config.yaml
num_attention_heads: 4
hidden_act: "geglu"
norm: "rmsnorm"
parallel_block: false
decay_fraction: 0.885
final_lr_fraction: 0.0
MLP neurons of a small language model. Each row is named by its layer, matrix (gate and up: input weights; down: output weights) and neuron, and shows model dimensions 176-239. Each number is 50 + 10 x the weight over its row's rms, rounded and kept within 0 to 99. A neuron's up and down rows have the sign that makes its largest values positive.
After each neuron's rows, "fires after" lists the tokens most often just before its 100 highest values on Wikipedia text that the model never trained on. A number after a token or word is its count.

L3.gate493:32 56 46 52 46 62 54 51 44 27 53 41 65 54 50 48 43 44 67 45 41 64 70 49 50 54 43 62 40 56 50 50 70 48 55 49 43 50 47 43 53 59 53 39 50 50 56 58 23 63 58 63 55 40 57 59 32 51 44 42 67 40 47 67
L3.up493:56 48 56 54 39 34 47 66 30 48 47 56 63 35 52 69 37 58 48 61 53 51 46 53 51 67 38 51 52 71 44 58 55 56 24 41 61 61 32 50 45 66 58 45 59 54 58 42 38 40 49 47 56 28 47 72 66 47 51 46 63 77 42 64
L3.down493:49 17 36 60 57 52 64 47 45 55 48 53 36 70 47 54 48 67 23 46 36 35 49 72 36 56 52 49 55 51 51 47 61 58 47 55 48 65 61 38 42 56 42 61 43 71 55 40 49 29 50 48 59 46 38 40 58 61 58 53 54 58 66 72
fires after: "p" 14, "o" 14, "ot" 10, "ri" 9, "g" 7, "r" 5

L3.gate62:49 56 43 57 56 68 45 65 50 48 48 72 45 44 38 48 51 47 47 52 55 54 48 39 43 51 45 39 37 44 50 54 45 47 60 42 32 57 43 38 54 54 49 55 44 31 34 42 56 40 40 50 56 39 56 38 39 52 42 45 51 41 49 67
L3.up62:49 57 58 48 51 59 57 57 61 35 54 56 60 57 64 60 58 67 40 57 40 48 55 26 39 68 50 42 31 47 43 63 50 47 46 44 42 61 48 50 55 58 45 56 53 34 54 45 67 42 43 68 44 52 60 35 47 54 57 33 61 67 57 61
L3.down62:63 55 55 34 49 42 63 39 54 39 47 64 57 52 47 36 54 33 58 38 46 54 46 47 46 65 60 72 45 47 40 46 51 44 32 58 58 49 64 51 49 57 54 42 52 50 63 56 46 58 44 46 50 54 39 59 57 59 39 59 46 40 37 66
fires after: " b" 18, " st" 13, "0" 8, "as" 7, "b" 6

L3.gate399:66 47 50 59 35 47 72 57 62 32 58 40 50 54 69 38 60 35 62 46 42 58 51 53 49 36 40 61 42 48 48 50 57 47 58 60 41 57 62 53 44 58 63 49 53 47 55 47 50 56 49 59 54 33 55 43 30 77 54 47 42 35 45 40
L3.up399:37 55 47 36 53 27 37 52 55 48 28 47 35 55 58 51 63 60 53 35 47 34 58 50 76 68 47 58 30 43 36 40 50 59 49 58 43 47 43 70 67 41 69 43 48 55 48 63 46 55 47 41 52 40 58 39 50 39 45 55 58 53 33 69
L3.down399:50 37 46 48 58 51 57 55 30 56 51 44 59 25 55 41 49 46 50 40 66 58 51 32 59 44 46 53 54 47 40 42 69 54 55 51 50 46 40 27 29 26 50 51 28 39 52 63 41 67 40 65 50 55 45 48 26 52 44 49 57 62 32 48
fires after: "ol" 16, " se" 14, "le" 11, " G" 9

L3.gate166:52 50 39 36 54 54 45 55 64 54 30 42 55 42 55 56 43 55 63 59 43 46 50 67 43 47 55 61 29 39 43 57 54 77 63 57 44 55 43 64 54 40 45 57 62 54 46 58 58 48 56 45 63 54 47 62 31 44 61 51 66 59 37 44
L3.up166:66 59 32 35 53 34 53 52 37 51 31 40 48 58 56 61 28 55 59 47 43 43 39 52 42 44 45 55 50 49 66 64 57 48 60 39 46 69 43 46 58 41 56 60 29 46 54 41 47 59 48 51 58 68 51 50 55 59 56 32 58 43 50 34
L3.down166:58 51 59 51 44 36 57 57 42 43 45 71 68 56 45 56 57 51 52 49 48 42 50 30 43 53 52 49 28 37 52 56 54 32 53 38 66 47 38 50 43 46 56 43 56 50 33 50 62 61 52 58 55 38 49 59 42 50 56 58 39 48 72 55
fires after: "r" 19, " ch" 14, " ex" 11, " A" 10, " J" 7, "qu" 6

L3.gate613:62 43 58 36 43 38 51 40 46 46 53 44 40 55 38 58 63 29 49 36 48 47 39 32 42 62 42 48 42 64 50 50 57 58 44 49 39 51 56 46 69 54 45 58 47 57 46 38 34 57 70 40 45 68 60 51 44 62 43 61 58 57 49 51
L3.up613:69 57 49 33 50 31 56 60 24 61 44 45 31 74 59 38 65 40 60 49 26 47 69 53 64 51 35 56 44 29 49 54 41 40 40 51 63 48 40 41 53 36 62 57 58 41 45 47 52 57 52 67 45 46 46 46 51 33 64 43 62 47 51 41
L3.down613:53 54 59 63 55 71 55 67 60 59 53 59 62 49 50 63 42 40 73 46 43 70 41 26 58 43 45 36 66 48 59 48 59 55 64 55 51 41 58 64 55 58 34 65 27 70 51 74 51 44 61 42 60 32 54 57 42 54 53 51 44 45 43 40
fires after: "il" 16, "l" 15, "r" 11, "le" 9, "g" 9, " se" 6

L3.gate188:61 41 42 60 57 66 53 50 59 41 67 61 47 37 30 52 50 46 51 39 44 46 37 54 45 45 51 41 52 62 48 52 49 51 52 46 27 57 42 52 53 59 49 36 40 39 31 37 41 41 64 46 60 41 52 49 60 70 31 64 60 36 50 54
L3.up188:45 54 47 49 42 47 38 67 41 48 65 56 66 41 44 48 53 41 59 64 58 45 40 58 45 45 60 30 46 52 51 66 54 68 38 49 52 57 30 30 43 48 41 48 56 42 53 39 53 59 49 52 44 35 46 47 48 57 42 39 50 62 55 35
L3.down188:39 49 51 35 53 51 57 39 34 64 38 44 56 70 68 38 49 43 40 39 44 65 53 50 78 57 55 54 58 52 37 51 52 28 63 45 54 61 41 57 50 45 51 46 61 52 54 58 28 47 37 37 51 45 31 60 41 43 30 56 69 49 48 35
fires after: "a" 17, "l" 14, " O" 10, " L" 9, " l" 6, "s" 6

L3.gate700:42 56 44 57 41 49 57 42 55 40 50 39 63 48 46 51 49 29 52 42 56 64 25 44 42 41 46 48 48 58 54 50 48 34 46 55 53 35 68 54 29 37 39 42 60 65 66 56 47 57 48 53 57 48 40 31 30 58 50 64 44 40 52 50
L3.up700:69 45 51 44 58 45 49 44 50 69 31 51 42 56 47 48 52 43 47 41 58 34 34 74 70 49 49 54 51 46 54 38 50 51 44 66 57 54 44 44 70 63 66 53 43 53 53 44 45 59 57 56 57 60 57 65 33 52 52 50 51 62 48 35
L3.down700:49 57 46 50 48 42 63 52 58 43 42 59 38 55 42 30 41 41 32 45 58 53 62 40 59 39 53 37 55 41 57 63 43 31 58 48 69 56 61 46 46 47 49 35 45 54 36 63 70 53 63 52 42 41 54 40 62 50 61 54 41 51 62 44
fires after: "in" 15, " n" 14, " G" 8, " N" 7, " T" 7

L3.gate227:45 67 51 45 34 47 49 66 54 51 37 30 55 44 50 46 54 51 53 43 32 41 66 53 37 54 48 60 46 37 38 52 63 40 44 51 35 49 34 38 48 28 61 32 50 45 51 57 35 60 73 32 65 47 34 56 49 29 74 51 53 45 41 50
L3.up227:60 40 57 63 55 69 52 56 53 41 45 48 45 34 61 54 50 33 57 48 49 56 52 54 51 34 48 61 47 50 48 49 61 58 52 28 45 53 50 30 58 40 47 32 29 33 59 62 41 55 58 34 41 58 61 49 67 36 57 44 39 37 68 35
L3.down227:34 46 48 56 35 52 49 41 52 41 48 43 51 34 45 56 62 60 40 38 59 60 54 46 46 51 41 48 68 62 58 35 51 47 39 61 56 60 67 41 34 66 72 60 38 64 44 45 50 59 52 49 56 64 64 35 56 52 51 57 51 44 48 64
fires after: "r" 32, "re" 10, " o" 8, "oc" 7, " O" 5

L3.gate67:45 57 58 59 45 51 51 46 54 49 61 53 56 43 46 42 64 49 70 43 49 62 61 53 52 57 51 51 45 58 42 54 76 49 49 55 48 41 40 34 35 39 65 37 37 24 52 64 45 66 59 54 54 47 47 38 42 62 52 69 53 48 48 33
L3.up67:48 66 28 48 31 53 51 52 57 35 59 62 45 49 52 52 63 51 61 59 66 39 53 60 50 46 31 57 49 63 48 52 46 44 65 44 53 39 53 53 57 54 44 52 35 48 29 37 50 36 56 49 43 54 53 39 47 63 58 61 60 38 52 63
L3.down67:43 43 44 44 43 31 70 55 48 51 54 45 48 37 44 32 29 66 41 65 49 45 77 50 52 43 58 52 61 61 33 39 53 48 40 46 72 47 60 52 48 36 52 40 32 36 56 56 52 66 44 60 24 59 43 63 57 48 49 46 54 48 45 43
fires after: "o" 17, "i" 14, "f" 11, "e" 9, "h" 8, "r" 6

L3.gate643:53 61 41 46 51 48 43 69 38 41 50 41 44 46 55 55 71 49 41 50 49 44 54 53 62 42 48 61 60 55 46 67 68 28 49 44 49 58 47 40 53 44 59 15 49 45 30 57 45 53 48 52 58 34 44 54 58 51 51 67 63 33 51 22
L3.up643:37 43 59 45 64 40 29 43 56 53 45 31 42 47 42 53 44 46 44 52 62 63 63 63 59 40 44 60 42 51 51 55 45 57 55 43 34 63 58 64 48 57 51 65 43 63 65 42 34 40 24 55 57 54 41 54 43 39 48 48 42 66 48 50
L3.down643:35 47 62 57 38 53 45 56 78 49 65 63 52 48 55 42 56 50 65 55 40 53 47 34 57 47 42 32 40 47 39 41 66 47 31 55 62 53 58 36 68 47 47 60 57 49 61 47 56 42 59 45 44 37 48 43 49 50 52 40 54 48 36 44
fires after: "r" 14, " the" 13, "ar" 9, "ag" 9, "ac" 6

L3.gate268:68 37 45 39 60 37 65 53 47 51 51 58 57 41 51 54 77 61 60 37 47 49 35 41 44 56 44 59 44 49 66 68 48 34 73 57 60 53 41 46 43 64 38 56 56 34 54 61 61 57 60 61 64 36 46 62 59 36 39 44 59 49 42 39
L3.up268:42 37 53 65 53 37 33 35 54 40 51 30 40 58 35 61 51 54 47 56 48 29 43 45 51 56 50 60 42 58 37 59 64 48 35 40 40 56 54 65 67 50 51 44 63 62 34 48 53 56 51 41 50 61 55 47 44 44 52 44 35 64 46 72
L3.down268:43 51 47 46 64 54 42 57 60 57 67 55 49 40 54 68 28 47 45 37 52 58 56 64 45 54 55 53 33 46 37 41 56 55 52 52 38 67 55 60 52 48 45 48 46 50 28 40 62 65 36 42 61 41 69 57 67 52 47 46 52 63 35 49
fires after: "os" 22, "p" 14, " C" 13, " p" 11, " P" 8, " A" 7

L3.gate463:42 41 48 37 71 52 49 48 59 40 61 68 52 43 57 51 62 54 42 57 45 28 41 51 42 50 45 50 49 44 61 53 61 54 67 41 31 40 30 37 51 67 52 35 56 48 53 59 63 52 65 43 54 52 64 38 55 59 41 41 57 61 55 53
L3.up463:45 37 50 45 59 52 43 45 55 49 69 53 54 49 56 57 42 57 45 32 52 45 32 48 46 39 54 51 43 51 61 62 53 44 54 51 46 40 34 28 48 52 45 41 49 48 45 54 56 51 53 35 51 41 52 41 35 67 55 51 51 72 52 63
L3.down463:61 74 54 50 60 65 48 37 51 62 59 54 54 50 55 42 49 44 44 52 65 66 35 66 38 51 56 72 60 50 56 60 56 60 53 55 56 38 52 50 46 44 39 55 59 77 43 49 36 57 37 43 33 68 31 62 28 39 53 53 59 64 42 52
fires after: " b" 21, " c" 18, "i" 16, "b" 13, "h" 9

L3.gate619:54 68 52 63 41 33 54 63 48 40 63 45 51 57 45 37 45 71 62 56 50 46 45 39 38 39 70 60 56 45 47 49 72 50 54 42 44 42 56 49 53 58 55 40 60 42 69 36 70 63 45 55 48 55 47 48 32 50 42 53 68 55 56 59
L3.up619:54 60 38 55 40 47 34 43 43 67 48 48 45 54 46 66 31 46 51 46 72 48 36 39 52 43 42 73 62 56 53 63 40 44 47 64 38 39 49 47 39 55 41 52 56 56 51 50 42 48 51 64 45 52 60 49 55 48 50 61 58 59 41 68
L3.down619:51 59 38 64 58 49 64 57 52 46 48 52 53 54 45 54 32 47 46 33 41 67 46 55 69 38 69 40 46 47 52 61 53 43 45 50 65 60 56 51 51 46 58 54 44 57 54 58 59 56 46 60 50 50 41 41 47 57 41 43 55 50 60 42
fires after: " n" 32, " f" 14, " c" 13, " N" 11, " F" 4

L3.gate529:62 65 45 55 39 56 52 67 63 60 44 51 61 30 41 62 40 55 53 57 44 55 53 49 32 55 58 54 43 49 46 67 43 56 75 48 45 28 51 39 31 31 50 42 47 34 56 32 43 32 42 55 49 50 59 60 41 47 51 49 59 50 55 36
L3.up529:50 38 74 57 60 53 76 56 55 44 39 58 48 40 31 50 41 50 52 67 46 57 66 53 55 38 52 45 47 34 39 38 44 25 54 66 52 67 53 41 50 52 48 38 56 39 50 55 47 38 47 41 67 50 68 55 44 53 35 56 48 28 58 56
L3.down529:46 67 58 63 51 47 49 33 47 36 54 39 65 46 67 46 35 45 54 54 57 48 42 29 53 61 35 41 46 33 33 40 60 58 56 41 56 51 42 48 47 51 55 64 48 49 52 42 48 63 43 52 25 59 54 68 58 50 44 53 60 32 71 53
fires after: " St" 23, " st" 20, "re" 10, "ac" 7, "r" 6

L3.gate575:48 53 56 47 35 52 59 41 52 46 55 30 48 53 46 46 47 58 46 42 23 34 58 44 27 56 54 55 60 42 54 57 58 50 59 47 46 51 72 46 47 64 45 54 42 41 41 50 50 58 47 50 45 55 64 38 49 45 32 57 55 30 44 51
L3.up575:53 61 46 67 48 51 41 56 58 41 47 42 53 50 50 52 61 63 42 47 59 56 57 67 44 48 44 49 42 48 68 37 56 50 58 48 44 69 44 35 70 34 51 48 46 64 51 53 64 63 39 51 35 32 61 54 39 45 39 42 46 41 64 40
L3.down575:42 54 38 47 47 53 66 57 39 36 54 71 47 55 52 56 63 38 65 58 54 55 35 48 66 33 58 45 62 55 64 60 53 48 25 54 36 58 50 47 55 63 44 67 50 49 58 67 52 47 50 47 45 71 42 52 48 50 60 41 49 62 48 61
fires after: "ro" 16, "l" 12, "|" 11, "i" 7, " C" 6, " U" 5

L3.gate651:53 48 46 38 63 46 56 50 45 71 34 44 49 48 50 36 45 33 40 42 47 52 60 68 64 45 52 54 45 51 38 43 50 51 53 34 53 57 50 45 30 39 55 44 60 73 49 47 48 56 32 67 63 58 30 61 36 46 56 38 82 40 58 44
L3.up651:53 29 36 67 53 61 40 48 42 52 46 50 49 57 50 42 53 23 44 58 44 62 45 58 38 54 59 44 42 53 53 49 51 65 39 52 50 32 56 39 49 62 58 53 25 61 52 43 51 57 66 50 46 48 53 48 35 45 50 41 63 61 47 46
L3.down651:61 52 50 67 52 61 63 36 59 55 44 50 62 39 65 48 37 52 41 53 50 40 59 48 62 56 46 57 55 56 53 48 43 30 59 41 40 47 38 52 42 56 40 46 47 33 34 45 40 69 59 45 40 60 52 47 42 44 51 48 66 65 43 62
fires after: " st" 25, " se" 15, " T" 13, "art" 7, "ro" 6, " t" 5

L3.gate75:54 53 53 59 63 62 59 57 53 23 46 58 53 34 58 43 36 51 72 63 45 40 52 46 55 33 65 52 43 40 59 36 48 40 73 28 33 61 64 44 43 64 50 48 48 33 59 44 29 61 45 51 40 51 55 47 53 54 45 48 59 47 66 43
L3.up75:45 59 53 34 40 60 52 44 42 43 57 46 64 48 36 40 44 47 52 63 69 65 45 55 54 45 61 56 55 49 54 47 51 59 44 48 45 75 49 56 54 37 44 44 67 54 43 50 35 44 62 57 44 39 49 65 45 53 46 52 52 47 45 70
L3.down75:51 69 61 67 57 48 51 66 43 48 49 34 52 58 46 37 53 45 56 53 56 41 52 52 56 56 67 51 38 55 60 54 51 57 50 38 54 42 33 58 38 54 54 62 48 36 55 50 52 42 39 50 26 68 64 54 78 38 57 46 51 59 80 43
fires after: "or" 13, " l" 12, "oc" 10, " le" 8, "ar" 6, " be" 6

L3.gate119:50 31 41 55 49 55 62 69 51 46 43 40 53 46 45 44 54 59 42 48 46 54 51 57 52 45 51 39 61 40 42 50 54 47 18 43 40 49 56 39 34 56 46 43 49 41 37 61 66 60 57 63 55 43 50 43 44 56 48 70 67 53 39 40
L3.up119:56 39 39 73 58 53 55 60 48 33 35 43 43 45 64 53 51 62 46 53 26 62 45 50 56 39 43 58 61 66 57 42 51 62 45 16 40 51 55 29 46 74 58 44 37 35 44 62 48 48 56 60 47 50 54 45 53 62 42 71 56 50 39 39
L3.down119:68 63 49 59 51 40 40 59 47 48 63 57 48 51 47 34 66 48 64 42 65 49 51 39 56 50 49 48 54 51 42 60 56 64 46 49 57 68 44 33 40 43 53 49 50 68 29 56 45 58 37 45 29 43 36 54 71 46 45 57 57 32 36 54
fires after: "r" 29, "l" 22, "ro" 11, "d" 4, "re" 4

L3.gate558:43 51 46 68 41 52 57 67 48 32 42 57 63 43 69 38 38 65 53 48 57 40 55 64 43 39 57 54 57 54 43 37 53 58 67 36 38 35 63 38 33 67 51 39 53 33 50 41 53 45 58 64 41 55 57 48 46 61 33 62 42 38 51 49
L3.up558:42 59 61 43 54 46 58 63 48 50 45 64 47 46 44 65 47 62 52 55 49 49 61 60 52 36 66 49 59 56 56 49 51 53 72 45 37 54 52 58 49 77 48 48 53 68 66 35 53 43 51 55 54 57 61 58 54 42 38 28 54 38 31 58
L3.down558:44 53 39 32 66 52 53 51 41 40 41 27 58 65 51 67 44 64 56 56 56 60 28 55 32 56 49 52 31 42 57 33 43 44 33 57 62 50 28 41 52 45 65 49 60 50 45 51 46 46 46 55 57 44 54 36 45 68 59 56 60 70 40 57
fires after: "oc" 16, " l" 15, "l" 10, "and" 8, " c" 7, "o" 7

L3.gate433:45 55 47 60 35 54 56 76 48 50 54 56 57 36 42 48 49 56 58 62 40 52 44 81 44 44 41 50 60 66 46 63 38 42 48 55 49 49 54 56 37 37 63 55 62 40 51 34 65 44 48 52 54 52 53 35 49 52 47 41 50 39 53 46
L3.up433:62 65 62 42 48 62 50 67 58 46 48 69 49 44 48 54 58 40 64 57 47 42 34 58 58 52 45 39 44 58 43 50 46 56 43 50 49 55 28 44 61 54 40 56 71 42 49 51 49 60 49 52 53 61 58 37 47 64 58 28 68 46 49 63
L3.down433:39 50 59 39 45 43 42 44 46 61 45 61 55 58 55 43 60 39 58 35 41 64 61 58 48 63 54 60 39 31 57 29 37 51 39 57 47 60 61 59 51 76 44 62 51 57 42 55 67 47 59 59 47 40 54 63 57 47 37 65 38 55 61 66
fires after: " f" 18, "o" 12, "f" 11, " F" 11, " n" 10, "ri" 9

L3.gate107:50 27 62 58 56 57 33 53 43 47 40 55 56 47 44 50 41 45 48 39 37 54 44 35 38 54 61 58 62 53 50 53 51 50 57 36 52 44 57 42 41 36 45 47 42 40 58 54 58 49 75 49 52 65 57 45 15 47 67 57 57 50 73 53
L3.up107:38 58 41 66 46 24 56 46 56 42 39 46 53 56 62 41 44 54 31 45 51 46 34 50 33 56 50 54 45 37 56 53 52 67 39 53 44 50 57 47 54 44 38 55 46 48 36 56 58 47 53 51 48 61 60 33 43 51 48 66 42 27 55 53
L3.down107:47 45 68 54 18 48 56 50 55 58 43 48 41 49 56 56 49 28 52 52 46 67 58 38 62 48 54 44 49 58 38 48 61 38 30 48 40 35 63 33 68 48 35 50 51 36 47 64 40 58 49 54 31 62 53 37 54 34 67 32 57 60 62 40
fires after: " t" 16, " M" 14, "e" 14, "r" 10, " U" 9, " m" 8

L3.gate641:60 53 50 39 40 55 60 65 57 55 50 61 40 39 57 35 52 34 56 56 48 64 43 61 53 47 37 42 50 46 60 49 43 42 57 35 54 59 56 68 51 32 42 59 68 54 49 42 74 41 66 50 59 35 50 60 48 53 70 57 58 55 55 64
L3.up641:62 51 41 50 58 35 53 61 38 57 55 63 55 42 50 46 29 49 55 52 57 68 43 46 62 37 48 53 82 40 65 41 32 56 51 59 48 55 47 43 39 43 54 45 37 59 55 51 61 32 56 48 55 48 49 30 60 60 65 53 54 55 60 55
L3.down641:47 66 67 55 43 64 51 66 19 55 62 49 34 50 53 42 62 66 58 46 55 56 61 34 36 63 70 59 38 54 23 57 52 45 50 60 43 45 51 50 51 45 42 32 44 49 53 53 55 58 54 47 37 52 54 40 48 49 65 39 52 56 47 41
fires after: "ir" 13, "z" 10, " G" 10, " J" 7, " g" 5, "g" 5

L3.gate393:63 59 48 37 62 39 71 72 63 38 50 56 52 57 54 35 66 42 60 54 45 55 41 52 57 39 35 46 64 50 44 55 56 38 64 45 34 46 47 51 39 34 59 40 52 43 58 57 44 38 67 57 47 36 43 29 46 59 56 50 53 51 46 57
L3.up393:46 72 44 43 57 54 61 78 62 56 56 54 65 50 48 40 50 41 53 43 41 41 38 78 49 38 36 51 53 50 44 55 56 64 66 47 44 60 40 42 50 41 62 36 46 36 34 52 47 47 69 52 48 34 52 36 46 52 73 46 55 47 42 54
L3.down393:43 35 53 38 34 50 42 46 48 55 46 47 56 52 51 50 51 51 47 64 60 62 60 33 40 73 57 49 39 33 56 40 57 58 38 39 70 55 73 52 41 59 46 41 61 59 44 67 62 56 43 49 38 38 69 51 44 46 73 57 61 63 46 44
fires after: " G" 36, "e" 13, "t" 10, "f" 6

L3.gate696:49 42 55 44 57 63 58 48 54 45 45 61 53 60 53 47 51 44 52 54 57 60 46 49 53 30 36 57 55 53 58 46 45 40 61 51 30 62 48 54 44 63 60 38 42 41 47 43 44 47 41 56 62 31 47 56 57 56 53 57 48 30 57 76
L3.up696:63 47 37 42 34 57 57 48 42 52 54 46 51 50 45 45 60 44 49 56 50 50 45 40 49 53 34 50 60 56 62 53 43 38 55 52 56 72 48 68 51 52 59 50 37 61 63 53 36 53 49 43 56 52 60 53 51 39 56 37 51 68 50 54
L3.down696:31 35 60 37 34 45 51 36 53 37 64 68 61 64 54 62 49 60 62 57 50 62 49 32 47 48 60 57 55 55 63 44 78 47 49 65 37 43 44 50 51 48 51 49 55 50 47 58 55 64 62 66 65 42 51 48 43 57 60 59 45 52 52 36
fires after: " G" 49, " g" 27, "er" 7, "u" 5, "g" 4

L3.gate533:45 57 38 43 43 46 52 39 59 53 59 57 36 42 29 52 69 59 45 54 57 60 43 54 53 66 68 47 53 64 54 67 75 46 71 45 35 54 62 47 68 42 56 42 48 33 36 56 54 48 44 52 64 48 59 46 39 58 59 53 54 56 54 41
L3.up533:55 45 41 54 54 52 46 48 51 46 46 65 46 50 56 43 64 55 48 48 50 64 37 52 59 53 61 48 55 67 71 42 59 54 47 47 57 59 68 43 60 54 60 56 38 58 65 54 54 35 56 40 63 56 46 52 54 25 62 43 51 53 44 53
L3.down533:69 37 51 51 57 48 48 57 46 57 55 46 52 31 43 76 38 53 61 55 41 48 45 55 50 28 50 46 39 40 45 51 41 50 45 39 51 59 55 52 34 47 50 56 45 57 43 47 52 46 43 42 30 60 36 52 46 44 41 52 39 50 64 42
fires after: "he" 18, "f" 17, " w" 13, " f" 12, " F" 8, "i" 8

L3.gate578:39 52 48 56 56 40 59 59 34 60 45 40 76 37 71 43 58 47 32 54 61 38 58 60 51 58 51 36 56 44 55 42 51 50 59 53 44 40 43 49 56 56 61 51 48 40 48 59 25 52 37 36 58 39 50 58 55 47 37 49 67 49 37 48
L3.up578:52 46 55 48 60 57 25 44 50 55 47 39 45 35 45 60 66 50 36 52 59 45 51 47 54 71 57 43 32 55 50 47 59 56 38 42 54 41 40 46 56 26 39 39 45 53 39 46 49 59 36 78 63 36 49 48 55 29 40 58 47 40 54 57
L3.down578:43 50 53 37 37 38 47 51 49 55 60 36 47 44 60 46 40 50 58 48 34 68 43 36 33 44 54 65 51 44 41 52 46 54 52 45 53 33 65 45 55 55 32 46 41 54 50 35 60 52 46 47 33 66 50 39 57 44 59 62 42 34 45 43
fires after: "le" 15, "oc" 11, "p" 10, " P" 7, "l" 6, "ra" 6

L3.gate86:34 56 43 66 28 60 53 47 67 35 56 47 54 46 39 51 38 41 36 51 61 51 42 52 44 51 41 35 27 54 40 49 65 50 59 36 66 50 67 68 68 54 52 31 46 43 46 50 41 44 50 42 53 30 48 53 56 38 52 46 66 68 46 63
L3.up86:53 38 61 42 51 42 59 34 46 43 47 64 53 60 51 33 52 35 42 44 50 39 56 49 55 73 45 50 56 45 46 48 51 49 34 72 56 37 65 56 50 56 36 61 45 76 52 71 49 52 39 35 60 58 52 63 61 44 44 47 54 56 65 49
L3.down86:54 53 46 38 77 40 54 61 40 63 49 60 66 43 37 49 52 48 50 27 57 35 41 48 38 52 49 51 61 31 66 40 47 49 52 46 56 50 40 33 57 39 61 68 61 59 52 50 53 47 38 54 48 55 47 48 58 51 80 44 40 55 49 45
fires after: " h" 17, "ag" 15, "ac" 14, "p" 11, "r" 6

L3.gate90:59 50 45 47 41 45 40 50 41 37 59 37 42 54 33 39 43 48 57 47 43 36 40 57 24 47 58 49 49 59 52 57 79 55 45 54 57 43 63 32 64 49 43 66 56 41 47 34 53 36 55 46 48 40 50 53 23 77 53 56 49 39 59 49
L3.up90:65 41 57 39 51 53 45 55 55 49 37 64 57 54 51 32 48 63 59 46 44 50 66 71 67 32 46 52 63 34 61 49 40 49 62 53 51 51 46 35 43 50 48 61 39 45 43 41 51 52 39 53 50 45 31 52 32 56 69 46 46 47 60 56
L3.down90:50 45 58 57 23 55 53 52 60 49 57 46 41 42 46 73 34 44 52 53 44 61 32 51 46 52 58 46 33 55 36 47 55 37 64 56 40 43 39 39 35 51 53 42 52 55 44 30 52 47 66 44 43 37 79 50 63 67 47 59 60 54 40 37
fires after: "g" 15, "ir" 12, "up" 9, "t" 9, " A" 7, " C" 6

L3.gate439:42 40 65 52 56 53 74 35 44 47 47 44 70 52 44 54 42 39 58 59 57 65 45 48 54 35 43 51 56 48 41 30 58 66 54 39 48 70 54 58 52 43 58 50 65 48 34 51 70 47 29 50 40 54 51 42 51 53 45 64 53 64 50 38
L3.up439:65 42 50 42 59 48 76 59 56 43 58 59 46 52 63 42 34 43 61 61 62 36 47 51 51 43 49 60 59 65 46 51 59 50 70 30 42 52 41 48 43 71 60 46 36 54 44 61 50 49 58 66 41 50 64 64 76 56 51 47 51 41 54 59
L3.down439:28 35 54 52 40 46 36 57 66 56 53 55 61 43 38 61 53 56 24 44 42 45 41 33 46 42 60 46 51 37 40 56 57 49 67 60 60 43 59 55 54 32 44 52 57 48 40 62 51 61 55 50 50 63 31 51 35 36 46 53 55 66 68 46
fires after: "r" 20, "u" 11, "ec" 7, "qu" 6, "ro" 6, "is" 5

L3.gate211:69 52 59 46 35 40 55 55 47 40 46 35 39 39 63 45 60 34 49 45 64 49 69 57 55 68 49 44 57 65 58 60 53 36 50 48 35 76 57 59 61 67 60 37 38 41 43 49 47 51 53 52 47 58 65 47 70 49 38 50 68 54 51 55
L3.up211:75 61 49 42 60 42 59 65 52 49 50 38 54 33 60 49 53 48 44 45 75 40 46 68 61 51 51 49 43 54 65 52 53 58 57 49 32 60 56 65 65 60 38 50 45 41 55 43 53 46 49 54 45 59 49 40 71 49 51 41 49 58 63 52
L3.down211:30 51 48 55 56 57 34 48 56 58 49 52 57 73 41 52 64 63 63 52 38 69 43 54 51 47 41 42 45 55 56 43 48 59 59 63 57 54 71 46 43 50 48 61 41 62 41 59 73 60 36 60 25 59 47 45 27 66 42 66 37 55 50 36
fires after: "r" 35, "ber" 5, "op" 5, "8" 4, "o" 4, "f" 4

L3.gate214:43 60 62 50 36 47 43 45 38 37 42 72 48 58 52 57 59 51 44 48 54 32 53 52 56 46 55 50 50 42 42 52 74 24 47 38 48 57 47 49 64 69 46 16 46 35 35 48 41 54 54 59 58 41 42 58 71 50 45 41 57 55 43 45
L3.up214:38 52 52 65 57 52 44 52 56 57 53 42 34 50 43 44 44 43 82 70 53 48 44 49 71 43 33 52 34 63 57 46 45 45 49 47 29 44 45 48 60 67 55 36 46 39 49 39 27 49 48 42 42 46 55 50 40 40 45 62 33 41 35 42
L3.down214:59 54 50 68 49 31 38 47 59 65 43 48 39 34 47 50 53 56 42 54 43 50 67 64 43 55 62 35 46 55 52 37 45 74 54 52 50 52 58 44 38 58 54 64 50 46 60 44 48 50 41 42 34 75 54 56 55 39 72 47 36 45 60 72
fires after: "ac" 24, "it" 18, "o" 11, "r" 9, "al" 8, "s" 7

L3.gate48:41 68 33 56 65 52 70 60 52 42 57 60 60 32 46 64 46 30 42 45 50 42 44 60 33 54 51 53 34 55 47 46 66 54 56 44 32 51 55 54 52 48 54 34 54 43 31 47 68 43 61 30 66 38 54 53 53 70 41 51 49 35 58 48
L3.up48:35 39 42 52 63 46 34 59 69 54 73 46 50 49 43 49 61 53 52 38 34 45 57 49 44 63 57 46 40 61 37 44 56 52 39 48 45 51 50 43 41 51 20 43 28 44 33 55 61 48 50 55 60 38 57 62 56 47 51 48 47 46 48 36
L3.down48:59 74 64 50 55 64 53 32 57 51 45 48 61 45 63 74 31 49 54 41 67 64 44 64 54 45 39 55 51 45 46 48 41 43 46 48 53 46 50 51 48 51 55 41 51 66 67 48 60 76 51 30 42 40 56 53 39 40 57 52 54 51 33 47
fires after: " b" 29, "l" 11, "b" 8, "a" 8, "o" 8, " B" 6